python train.py --lr_head=0.00666 --decay_fraction=0.719 --decay_shape="linear"
MLP neurons of a small language model. Each row is named by its layer, matrix (up: input weights) and neuron, and shows model dimensions 0-127. Each number is 128 + 24 x the weight over its row's rms, rounded and kept within 0 to 255. Numbers have three digits each.
After each neuron's rows, "fires after" lists the tokens most often just before its 100 highest values on Wikipedia text that the model never trained on.

L4.up483:191127185122154119145144132150111132135124092124110130146128169104123149118102165093136157140156150118141142130102136149155143148144097111138062170167131119175110131139129123126123097108109116142129116128090096129107164127162136132129119130110140114141139114148150142096147098135139119143136123145132084146102143169100142103125109127116126109103085177109126112113089144132123122118134
fires after: "\n", "==", " (", "-", " on", "==="

L7.up406:104168143151075106129118196133127118095148142138092147123149133117126137132150090140148158114075141098135137128165067118108119174141190121138099162134136138161122124140132137138144120135089117211151116112120094107141131138126151149153174132129114120149156116124156093099146122173098141110117153121165116135165156116096105163136150116165120108155120107119124129101130144117097114138122
fires after: "1", "2", " tw", " ", " reb", " its"

L7.up97:110104134116144163159115145123101128119106120114112125102137129109190174095134093103130141130096133123113121108161120156106158134153084151126129155143096158092147102120146118128138126160137095162141095141118113138118147137105074137111098152082113107104188062136131128115148060181126122141129123100109164132157114121108128141146124132130116122126120115143123138144117095156100144140169
fires after: " ", ".", "−", "b"

L4.up208:085129146144154186123131132121107134093149088159137144167120166100180113111110140158103130136116168160149181161150115136139118097148142138152126102094129100129141174172117130113142164161101124124070100145136119147128107084083090134091131085132137149118099154162118136131124124117174131129111112111108132088143126102136118160148157113123120151133153165104127120123086108120121084147160
fires after: "\n", "W", " there", "==", " There", " y"

L4.up346:124159098166119119108120099095105132128131101134113141090141138153095137126074152128075143151158137175125135151103119152156100114154168172124103088118146152120122109097133128072151118120155108156074085089117133172125098123159157125118108121093186145137154101096141116167101098110168187138118134134099098142111065105130151117119115100129131131128121085110086107103142127162145099130117
fires after: "\n", "==", "-", ")", " the"

L7.up608:162150121150091162085135157114138072063108126124118104099131170170121109139142123156169102124163177139174118126088119100089114098146138139095116131126088119101115141124174146090101141165113120140119130087089144106152134151149104153138112135128126100110129122120158151133119139143114137147127107110109150088090174113118144117130130129146150133181141118126117127147109133137120104097101
fires after: "1", "2", "3", " part"

L6.up335:174131116118137129117086085140114152161118084129091130130147121132136158160123130157116191150115107178152145122134159153109107123117110128142146156122122112139115158152115134080161132126108089155086092137127134119141119159148133133145115172177172171104099159101137141134090105142118144110128154064095118090142106118130149121108105110134149081146119148140120113094179113095159153125148
fires after: " Date", " hig", "==", "arly", "″", " %"

L8.up188:115099143155123112108152139135135131130128104170099135125179147084157097106095086124118114117125139094154138111120091126110129100171184144106098125119129182163127146165110134084135107132136153121070133108127142096137146155133132112138153136139122130099136116116107092112103143088123135129161161115102140110178095120136109106121117127151092104134110149131091140144155120152141155137170
fires after: " the", ".", " The", " of"

L4.up552:149146118139124108133106147047127095138129129143120098128115131117123176148150114140079111112116115158146125141125162145100117105144116116180119132106102095098107133129109089127055102133138127103121138157116133107135114124099138151094152129153131155155174148130136121091173171117139096070137138126148149143135097099115121158115178153110125148122148156152148095165101119115130114125130
fires after: "C", " v", "M", " R", " V"

L6.up568:090137126135124136161112152099063135153131137068153156116135124133141146114123138122157096135138174092116116134154157144119109080126131137121146099136137090135157119121102109138117147109140169112117113152074161120147067132106105127052118139122134100126127109104130140114162181153144159084123123112123141100107103155168161096117149132143092120160109098140093136112119131158148110152116
fires after: "}", "m", " T", "T", "w", "B"

L3.up636:137136145113125126151157119143075126130134124123128117163096101095132059120101111166152136088169132126155153131120115125133129113129176153146104101102149127123125119143069100112108121137106114126147129117121081168120149154117139111117158162152140131123160131148115133164114086132149141134124180121134115142139137073204132121129139152101096095141139136173112135126096102107127117106164
fires after: "0", " the", ",", " and", " to"

L4.up320:140119098094123095115166116162127119153140173140095129150121110091054171153115163126131144144122123116144164085149140130137146113119129193142150186160122175121123154104113140137145098155120135113135163147119091149114116134121106146103145131118142045140117138146121111102102064128151102163119157131096131144134146130076152146111128154121129116142109141136094159102129144133153140121134
fires after: " \"", " (", "-"

L6.up19:108080102118111129156133086108162099145131141121132129123085116113122133108156118154157154124144085132126123152128149143091122193121126169101133134124156192195150169125082153098144145137149121110129168107134096130128142143086126137133155115128143157111102093115113082138105128134115137118164123104134084128146114118113109092125109110122128103091150124118122109133137166119162094152111
fires after: " L", " F", " comp", " l"

L4.up175:138146148109085131092137156135098156174159172139092147154134137081115141121091125111121141137208133087151147122113130141121114091159129118112110122139128113114122113085108110136152137127104161119087121147153163087129144105122098152082119080124079122117111175191094133143125148105182134111131131141142137119127094138129155163090137119090135150132146124123123134112126124134149098169127
fires after: " H", " h", " (", " \"", "H", " I"

L4.up247:109119111136130176157110113080126142140121128144138129121129117142126112125108115160079130131124109107108174097149144135136151123162086113149127104073121096147125115138105104102141125178111128148092104148144146162131144195101122121103122102155111125131109111071122159179140068126112113134127166126097078147116078150125117114082108136141116127174136159143105151123125137163121099119145
fires after: "\n", "c", "==", "C", " I", "oc"

L4.up381:146161102179161120109088094133087140134169165074124133112126163153116140130139109139111096124165162117116124154077118132154134098126129147111148121097097131150131118114145135089145096099145150139137099138124114153143082119123132150156111133118144100127079109107162099160117151114101111117134125148120148102125107123085074100133151121115141095132110103108127109056089136121175119151153
fires after: " known", "-", " a", " \"", " k", " such"

L3.up156:113117109092111160096099114110107082113111112093125131153131160140125139150142115103146100099112139108154178187122155121130139091108100161104131124137139148119115137100101119086106137192120127105143127120128143093125094079047137108176126171120141115105141139126142152128129126134153088155150148122148139177123136103133136128110133176145128134116130164126153107167098082151139163155142
fires after: "–", " ", "-"

L4.up140:163129139133146133146182136136069103169145137109129157132163148168102132157095140095096113139192140145128160054113107127138151109172138116141128155124129125111105152074098117136116094147168120169128152140091133127079141141151085145143103127126115124134120148101129102147149144107118113109112135093161120121134142091100142129091114114126128102123145143146154152123169115153123121108117
fires after: "-", " \"", " (", " dis", "om"

L8.up225:147108109145111159114063098130151101121117130153122126133108124112190128113077122158122175141118130128132158155115133104129120136157123115135120126091122145144136136112114124140105109146077110090165110122101132132125138124100146132094085136107126101095144136139138104087142119147090153124069151126151087144137149135137153108123155098117141134154125143147103083152120122116146154119156
fires after: " the", "°", " (", " and", "8"

L11.up522:100092114110084160133078170111110122130139128126126159146148144091150123135123091083131197107167108136151095134105118122157164147152136121162148167103106128125105125128086117116092112160139133137149130172112129129122138102126146159106110114120112103111167150140106137124134165132086107088115168142115138139110122111139141139156127127153112144138111108136108123139081102125136149160109
fires after: " ", " a", "."

L4.up450:109105104120139135132122142145116151110161161065078136127148146116100140144143149146060131114179150122107119108093128077120114095177129191108112132165119155116139141107103085143129176109150112134144107115123125106097115142149160128151130128150138158130122137149104134102136061123158140162146160161127124113099128099116150123147097126145149099118136142152175112119134124136102103144147
fires after: "-", " \"", " (", " D", " dist"

L7.up480:055111106152164162102150136123164154130119155143165116107125133123106141146167150114128133141134187100155094161114117130148113128143105115158149133120146100147121138088157137116135147119146111109139084131119105127147151173114134130114153160162142150161167153190111127095118121130125131133124078117148140114142112182106152158133177084093109124126155099110117145139122100140118139093114
fires after: " h", " K", " l", "H", " th", " Fre"

L4.up288:113154121154122133136122129159068092164105155138127100178122150146145133143138083129138099078184144117149103124141142124139103157092118126132158121143099099145158164144063124103128119126124104138095118090110148119153127126098144140129130127155145109136108116105119134133101110112135124165143106112121118106120112065148124078133168185154094146116199095124143152151137126100173151101122
fires after: "0", " cle", " bel", "to"

L4.up490:127161093125159109121133156169147121117099140126113129151126155102123136121096120133118134163183119112099138113115129138168125140183114100112112122138152161145094126101082161113139091139130144146132162104132080124113130102114137136108143136128159202148159098137137162111096127100130115118174155093119133125150123176126116116082166133130125125141169119142132118092144120099128119146160
fires after: " th", " as", " not", " hig", " this"

L3.up115:105134097094119100148079142156179156080121155145075125113109136151117114075134093154130107132152128124120106153090119133129134145059156104143071127133135115133129109129129185127111152114184133136113128131097131132141145135090120118115130102144130164115142144162136144084125118095138162098154115090140148099156134147173120140135105104140120139135147124153107157090132131135115103108140
fires after: "1", "2", " |", "3"

L3.up433:148128147121151100108094090123114156118115139124130152092142142093141069141124120133110140124157138145104171149154097136157170109139162160137163121142142141129141195130133130083096120149117135161060138097109141126139131129106142153107155139142169110130112091133124094170164152136154106103153133131136105140135129097142104097146130124148145083087118134127095114135109083163139123124143
fires after: " the", " The", " his", " –", "s"

L4.up446:158128178104118164151112212150085123081129148109135120189085127165116101091140113148132107137150183102143128105145110106086151145071115137113125116103113114141122137162130101129112121117112101155171136138127112116141145125112128136084148103172116136122144155138157154146138102132173094143133119144111136096124176132122131121122121101107132112155127156125133115170114142137112141141140
fires after: "1", "'", " c", "2", " result"

L6.up408:159166143166130104150126210113108127128146144164116130130137129109130140108125147137104144137170085101114163171134128155131135119129146131112120117165111148116128086117095129112174106166115135124150127113097125131112128152149162125110169147094089144150130131092109106157133143152148117114129098137095108126163108107156151136155116139175125073097072135180167140133130150099142133141150
fires after: ":", " the", " pre", "arly", " t", ","

L4.up46:151117126160114092097161127154121105106109120152147144159096105121098129116115097109114146137112139118130124139158088086066124135084169158113160123158121090163154149114087137106121135137152096122134109131102125143144115142159098163130139118130140153150130147148127096076144101161169110115100094119197102127129150133151153157136157103127133128092099116115102117116130124101073132104145
fires after: "1", "2", "ant", " a"

L6.up395:162121127158118165128088107120130102134164122121089137125105147160136143131121126140093123076120092137097133116151178141084161167121154186153114126145097127178138134114120113126127137155128095156139120111083162124136126184138145160092122112112124137139099100121143112118152137155167096114121113127095128106139105110099117122134178163142134116118116087127151140166146124161108150109134
fires after: "0", " T"

L6.up480:153132103163096099120123151137113143146124147107116152091094094112088095116101095162155115169121125132109138110123144138118116145152150101103130133117131110099154101107180109127110146125136155116109134142166133135143159142123150101138091156168113156113144130163121152095117094124103115069116132111132123147161114119128106110106134122085167149170135089131119104152113129128126093134136
fires after: " m", " M", " b", "M"

L11.up311:146172126163139196126137095104131160161103122154146112109156056157147075195134151142123104153120121122105146124135126129122115123113106115137161162128109125122134120109146083131099104160144183159095143124094148137083085188105111092144113116120101123098122158124105149149118115103122103104137090159113138126129127142130108105144116151115140145144149145129136107145079134112164146119105
fires after: " ", " (", "^{", " m", "1", "°"

L6.up91:102110122165162140112137133124132129117088114125071152126155170110105122106113157128130129150151136171116120119076098086126157136150169110103120143129107121139160133109105127156106121124114147121076085116115137121114145126132145167136097116069107133113166110119129201138147141121115143118116121135116148155113126105135139132115110156111159124076094154130133107122131137133100125112130
fires after: "1", " ", " +", "–", " tri"

L11.up138:101145146155146155130093129083169118115158067161125128137108113119097092147147110125092139122160132160163127087143099162122079141111116140127099154122128116125126107179118122138161193145156143104115116122141106126134093108138155180154123114172133134131103151152150131126099161126119109083135125127136125136159106092142153114134139134128149122148094119184104117119125135145116112123126
fires after: "\n", "==", " ", " \"", " ag"

L7.up605:118143074108101139119116129140111084162140128127139117118138117109127135111132140083081105212117113158166104105118134111134135126133119106180124163159101113113112070103147143126161151171142145091083139144138144118126109121139158127148139089130136104098151130143135162125163136115129106076089117135153139141144153175147134098120150110133136123148120157127109158125133084090095094139152
fires after: ".", " M", " G", " m", " T", "M"

L4.up29:128123143125123155122147149126102117113121118154132093141198151110163097142109111133101138090148137107113079130100139147156123072129122125117098107144123156139111094067099130144109133114153160092114121124130121102117150111095082144100134133177145107111124101145119113084164157137118117111076140169165129150137118110127136123139139146106078132137146121113092144152078094134146129123129
fires after: "\n", " K", "0", " U", " E"

L7.up17:098126100163121161129118124137133081120121147137108147110118156145173142161128096133132116102151090115111110128080092165113131170082140140115095119101125113119075130122117124135158124102132107116072107151137128115118150114128142118111137183152143135152114121112109186131124119108129139103139125113149070159116149135141150115123140108089147126111156159120048173117151146124127146095147
fires after: "6", " Br", " H", " G", "2", "4"

L4.up276:128132098133091066109100112156120106121151155074149116094142145183083194107105117132120129119155192136149150118143136124148079106104155110118131139146075113107109099158137153114128092156159105155148104103135167109120131142157126138097143141126170120108112126132079119110119099118099152153115170147166128138111110107160113126098124102155139138119116116116142124058101132173144144120161
fires after: "-", " D", " \"", "ound", "itect"

L11.up312:168141101156122099125151136138154091113126114126119134164114173144139122150163114176063173115131115154126129119127117150074142133135098134084080128103156111127145130161141127109128097172103133124157125123137100110129104136103155149120161147106074112131128132150118131146146097140108113136140162086109095119104125140167150163118145146089162179118126157103159158131094118103124153123106
fires after: "2", "\\", "1", " S"

L4.up205:138137101136140063107127131134102109093118108145098139170131159134135112109115140145121105141144183099127127151124088047130094107097097104119142125078194147095094099130084145106137137124129118132097156129101082166153158118108127114142149137171146125112153131135160158083131160171149138112141121114145104126151147142140111188103106149133113125108127125111108147136118136147104124139112
fires after: "1", "2"

L11.up65:098153163156116120110131117109135100089141117123102131126131176150088155174161139149134113107122179156179122148143159139151127131121111111142057133128135179116123146103091088148098165102185140152124148115128175130134142153113125189130117137138096123139137124104155103144112118129105139139136150134133101084128158171133126122148139142164102151105138122132144091123143175128134091131106
fires after: "1", "2", " in", " (", "4"

L11.up259:150157103143108125105123147094135107125134126103148158113152163110100147184133110126088133176126144091165136146170114102131125157086104145117082127154146156107145143131134159151162134124106129142176170119133136106119160176134146107138146072122137143107119130103134111093148142142107145145124108116134106115107163139161164145072101120202139127110131146166128121118090127111090140117091
fires after: "1", "2", "9", "0", "rac", " "

L7.up628:133097093122122129161099130131115110187078129114139118155096138131120141106152140117111117151138115134131101167083133154130124128130174120138105147164156183090138122119163147111106133179109110114136123102135147143143119122147138129095156123156133118117151101131175168117131121177135136144108139134125128173102086120135071144158114141155149067126132122151084125154107186093123116137126
fires after: " P", " No", "4", "P", "yn"

L6.up286:125105177156111119127154125155129062139135127136128082105151130154113134145125097138117155139118132109133152109151149093127142174141109138138118138139133142137123143131101147116144161147125107100156125152115161148157119152152112095133128171094178163146127109131139133095094136138149096108146056107118118144144121121111117198130083107114148130123147104102133152149126163152115115138138
fires after: "0", "b", "-"

L9.up188:111166144149164170161130089092103068107134111120105132113171142155137157183131151094111151122122116086143121121113126145126125107142150172149066143107125120154112162146083078104140165121149154132113112087130109091148151111144151129185113150102134117078098126164120138140159113122121108138135123104143124125128126126125096134141140112116094138130117138111077151110079141135125135152136
fires after: " ", "-", "==", " G", "\n", "==="

L6.up563:109150155111143111106113166147142136136137122121112135159141147188145134130109099142128107203136131137097121117132122122150107144149140129153089152150139111113113144127128128129093123086124146134134113091103151105104170127146149103141130136139110133138136150145108131139123112094084147100093127118119158090138129173144120111030133177134118163102088135128146139161142154128170142119122
fires after: " g", " G", " c", "G", " N", " em"

L4.up171:156086177130196130109136144084134122123178111145169092122091135165109099146106147133085111115124095120131150085146128146130122090096119131107136117113092126129140142157124140135071128113098131134141122139151143138115117127135113121127128133094116136116117158136136114117108110114094094115142119135129135098183104101130111109106151093109132163136157139085144147134133103137126146144158
fires after: "ph", " R", " C", " c", "C", "R"

L7.up375:129120144098121112127142158130123110101129081110126134119091117105098150146109131142115136108125160152150172114138130163115186125124198097157121141090096180120120099121149122152106131134127111137115184151149138185117120107107105171088158140152099149109167119107139143146094124127112134092105141124144171195120121169159155120141128158108154148109140123107133130132160106134090100112138
fires after: " v", "ph", " V", "p", "V", "em"

L9.up303:128128138146167173134129152135146149120138139146150143124102105123121186129167123187110166152133127111124106111115073150127129169107159150135128142110124121159128107131171086124132150107131092126115113137141115093122147116092154127093120149150142097145167154118151115105122152088142132114127114135153153060114153165128117119154151151127154133140163136120136134114128138144118118170117
fires after: " |", ";", " K"

L4.up44:116161140148175121124112137144150151107130136158085146150119145170104101129110093103117134193128153155153112101118082133140143090186168126141085129102112102119110105132122156143136132118134164126128118100196159134094149134095091172102092123147135090132108158158071165106128078098121108112153132132122161130154102131141121117098105097169169159139144119126105127106112092129107076106128
fires after: " c", " did", " m", " d", " g", " b"

L6.up526:153178127112183169170168171115157153105119150106096169121145160121120090098160134098135131164122131100121110128126112104104171139097184156108120135094137113142099137136087139102142146151131150123099109131124152102124139088149132128147149155123135129155124158112129121085091126131104137131108094140054142153126100109114154122133092136110153118142119144150125133061137127091116151131143
fires after: ",", " f", " qu", " rec", " dem", " dec"

L7.up474:114143151149107125109124167132112119119162111098120137174137100155132125110143159088115121135122113157167140135152134150095118115172139113169127118114124147098121124121158149140130094149093116104157117129134159151108094115143125145070110105167146128136107179106125133119113131140118133070141097094119100124085137143113109143084128141141106104142122150163120144128125072167128088114092
fires after: "T", "0", " T", "O", " t", "ing"

L8.up413:137131108142106141141142150109132109077120137113139131099155176118104116131084158131063138120116173097148111186101136108079126107173087103111116154132132119117126126137120139100099105143154139090114137145102145149110142123158164147139113111106123159144108099092120141162118111104099104112114167135169109120153114127150150111115151124072161100131134113123078173115122127149165177134132
fires after: " the", " No", " G", " n", " N", "-"

L8.up256:157153163168187104121164140075122054115112133132136117112099159132124099112144119131106114093121121146151136146110097127130099136091166144149099116124096114138120106108092147164120128145152141144141083130154140094088122081120142108161100113124153122163141073100080089090112130117122121146122172126148121133131141112108120130110175141092116127160157131133150105158137107108115152110129
fires after: " P", " c", "p", "9", " C"

L4.up611:102106076114155125118114122134108143127124137132115171144184130147110093144143159155129128141135124136160106118090142134095116145106150130112090137160155152143120116114064103144162100129112130089114122127101083137140115168153124114143118123181131154145138143153126148103125128134111181120150140135092131133093121082148128125169152119095131119143127146107130091056151150123126146088086
fires after: " was", " (", " ±", " he", " D", " ag"

L8.up611:110122132131135126161109116139171106148120143134116134151175128120152125110168124137098154110156111091124157098118100102107132099117133162138122123161116074135124107173116085099137143158106156075095116138108174151144146160129172138128128163096137074110139166119112136134058131148088090111125120128155125102117142128113160136114152104143159137105141109142133065157089098124147147122161
fires after: " the", " a", " requ"

L4.up130:111162087114120103110122131170137137094131163151125166120129162112136166095100138155143117131132159129123153133111074113120162094177163135093123122132133139123129114121100117078126118110102169094100164136119137124105157151136144132115104128161106123131096143169104122137098124124129127133129092104073139134131152114122127085109164139115169118090156104145137122113169124128090155116164
fires after: " th", " Th", " the", " The", "s", " An"

L6.up223:129134147104115153136135137172131093123132111091145077069162115126119113142133140150121133100189131121085116111124137166138129174146124136115123140172117133147153111098104141153099122151151113090151122105102130175114146112092126138156129184137115064156148131136091119142112104128082135123090096097100099146126127117136162071107137153137146122174145062126145115108108116131115127139173
fires after: "\n", " sh"

L6.up127:135113122101112123158127134130135143135111101103158102130111120161122091157142119153108160094147096153119160109164175100145157138101126130146091151135151120109130109192170111146160108096143135134112117108134129105130129179153123127160148103184135151184121153154118137129133102136173145122115133109136133075121140127159144139116139077164135115136148097155119078132132154127090108114132
fires after: "0", "2", "1", "9", "6", "4"

L4.up222:119116116159133148139113101131090098098125108133115125102097164102124067137139122127132131177097110133120134162062134153094103150117130089125147138132107140163099145118135155119122149091174141138123137114152121138122148149134121094140172169096119098149144101143139088120112133110119153155149121146101107175187115101103122145170185111131127116106163136169120076128139155082136142089153
fires after: "0", "9", " Gl", " Br", "4", " L"

L11.up302:115112107142106141092122107107163129137142122114119121177158139156155139105130181133097143115095117134104096167153140156099108146164122117158147130142126100098155139138190111101126114156126120117152127100116101062066133124119142158106152153081101133150148139127098193087122126135133114136095107126132145166124145085109166142137119142116138088081121159166131109113131166124138116144150
fires after: "|", "–", " qual", "1", " No"

L3.up442:116155127160150153164139123086105138121129142160150108112196132130116110144112096134149144180152115146113090149107140144144099153097129169138127100180143153107134107069164138154115112124108117146123104106170161103131097130131103132128115167133139102120136144099098124130167092148108122142105125135157140138123129143109149073134099145121139122133097112121097101104151130119163142133125
fires after: "\n", ")"

L11.up77:117105131102105120125112102141135132105129076108146123133151121162140173132122098117119103121149122098128089205155140131148209145155117146131112092127114134116139113076124143128113119121108136173074098101109137153094136127144150147152115104127087119140115105153135149087085122148141142137111159114105155168154089113097157131140073156117144119106125137155101162114146110100123158130079
fires after: " ", "2", " –", "–", "1"

L7.up587:129153124138124105124103169132154107178079127095140093106095148137115134097094173101142152123126114113126131163126120128121166152157152126144121110136131139102129136137129168119106109151140127118080087136149169125113065119128159188102149081158087112122114105130130133110134142122099132077104121121140129175132176099090148174107107106129161167116130137100122143163122129139137116137134
fires after: " P", " p", " T", "P", "att"

L6.up297:173160103109164114176156100108133125152102122123128152154136155066104137096166123105110102126156142160124141126166144146110100119123118133141098127169138164188145130099120178144116137147116153133140107109130122090134123197094108159151090135097129097124125122129136128128162137106114136137133152099145162107091118128144137106121106166126135137164091158119112106163146147127133116138169
fires after: " in", " In", " F", " f", "In"

L6.up331:080190122132165140118137130117107144096105121147104092126121122120128127126160124100152108160137129106111101117066079132138110151103135115118111137117103123102134120128131122124137136136140099150137110130133102134123150117082178149108113146142124129140140119083152129119114122072119114098132114135126133134156137157156170145139164107112153147163154091102146145178125152131117109104171
fires after: " H", " h", "tt", "1", "4"

L6.up173:118172111118156125121139132133138118137166065119096151144099132117129124119117114112164105089100089139137169148140143118138122187126135130194127140146122174156127121115140109100079108109116090160124138108102144073150130139122144149121111086126148127119129144115128107117109097145139085135166117071147140174100129105154124102103162104095124131118176182133149116102149161149145146135158
fires after: "0", " part", " cont", "ure"

L6.up203:099089117115115140144126145108110127150126144113113140159086093055113110145161171155104146107162127130117102144135160128091139163110160120129123171157156125159134142144095096148138165163091120164145134083151137123146144088113143118089136159128106107096147138160152092159135151119098114135153123095119120093119139138150093100117136140084120157104136124142114137156143102119125120104182
fires after: " L", " M", "L", " l", " Sw", "F"

L7.up614:101129134175138116125126126130135139172116143164157107112128110125154107182116125124132158088120117125115132141129124113107178158184117145119112109159084145139105104125124095130087112186147173168105149122160108150105157133127102153144151126147148122133131115107166141128130130115142122076086127133119127167100130120111120130112109149128176121098185140113135139151112121141126125117121
fires after: " ", " a", "_{", " for", "^{"

L9.up180:091127128140122115093106105092133123157125099138111085124085152143155103154163164142135133109176141120143102136142091105123153113157119136124148131105123159142110091130105137108120120138108195100148090107123122127126126181155098206097120141160100126125120084134104122156115127130139103127145105134126145118141133098146136173143155146125119095099114099149144140139156119166113148153109
fires after: " ", "0", " a"

L8.up156:113164132161124156115138185105141110113145139085100149103118170120152123117150100124138130161102104113111137133131166142093090155142150165134083155185116054156112131161088093127094138107164109115135109159096135096102171134147096150125107112164136116113147094160137156131147135130144150117097133102131145125148139117093103129123111124113151115087115155097150124128132083117164125087132
fires after: "G", " g", "op", "g", " Sant", " Miss"

L6.up325:124178121099111122112127144143120123154103110105149123174106153084124131146095109118119156153116112146183113099131122129135102133115126131116143134192182156166159103110120114103136121127117120142154132112120082142106088113162164100107132103059106153083138103159121085138133125104096166121145101157115120140134155107136150150127169154107139144154107116132152123121137080085165112155146
fires after: "–", " l", " &", " D", " L", " d"

L4.up117:081065072108137156125136123074103107114109121158157124211133140140132115129131149144163101116124111120121147158119160111074117113131173136100111102105155122145137168127101116144134154151128131129121137191167144147111128109126137132111159161128113150127100117151112139112140060155132156113117124176121135176126129110126130123122136135094164122142132152106135101166104092122110164144114
fires after: " ", "–", " Soc", " he", "ternational", " C"

L4.up612:152146119109132115152128129108140166152085105137141142163098112114119165187104117149139126126097108084130114118134139095130112162130110102110092125143105192128147134131084158103160100151109132120145185080125163124090121142124176119155149133143119167127123112142108164117126103127109159100144149116131103133116100141089134130135118112104109202169142177169133157138146087107147149141153
fires after: " in", " hig", " con", " rem", " ent", " as"

L8.up241:098110136115139118102097103134092150107136136109135132132110083101133146128153101103122112144126194139118159113159127158132157146105159188147119165107119163097130123105054146120158121146137150114121125171134133120179149146090155175168139133151135122142099103134146147125110123131095093141112144147123109097121104163128156159165117120160114147108077091126124088165099142096127120118135
fires after: " ", " \"", " (", " in", " at", " gr"

L6.up581:105132145148167173114102160110137124156106119098135137101153159104128160113166157114152117130147108140140190149120117093142131147065152122128133092104116114113098154095104151129105133128116090120151166113154119136051136085109117153146146141092121143116137079116138091160119134114133122151089072137089092140125121121125106134132162121163159176155133085128085125116122125134139134107171
fires after: " ", "9", "0", " ("

L9.up158:134194129105148177111107144093143115128077129140123103143127137099116152131154136109145117157077158137140115153119143122089137140113139142134122116118116084127136084132135137158137112110115107143116093119130118091091156110115146174125138179157121108121133120114127111154142145150107128097143123140134107160133121165147157196073140136118149139106156148077085133133141119157145145102098
fires after: " H", " G", " S", " h", "r", " D"

L6.up501:178150110113111099146129153090127136124144106165131100153129142125144106071103153139136124159113126101157084125144087123146146107109143129211124124149152187151151118127135147151094136128120135113139150112169153135095081140179149177130109102102114145133148135129168107090109153162106143140099123143166109127134159110155150124145165133136137144141120151121091118127138128151112145127134
fires after: " in", " In", "In", "w", " dec"

L4.up399:146103119089128143108135111126089097124089114123154139140130118138134153162146145118129145146151151101124086114110153129136102117137125120131128131159094134102156087128180090132160179151079113113150080126129123140133087135115123160122134153117138129101121120154179088132204111118115155127122139134098147102153143145136136147093092159100098163159112116104131168160132098151131118182133
fires after: " D", " M", " G", " K", "D", " Kh"

L7.up40:155132132123177113107119110145117065164172094161146097142130126107138176091135121117109148155142119137161089167125135125156131155153148117148098124176137118110156104136083128104083138133168096119134137136105174109122095130126119130143135079082176107105138094120082128124130089101094123127115152112112131110108130108104148124120120148152157151137154148135141144138133130122113104133116
fires after: "9", " ", "d", ":", " D", " P"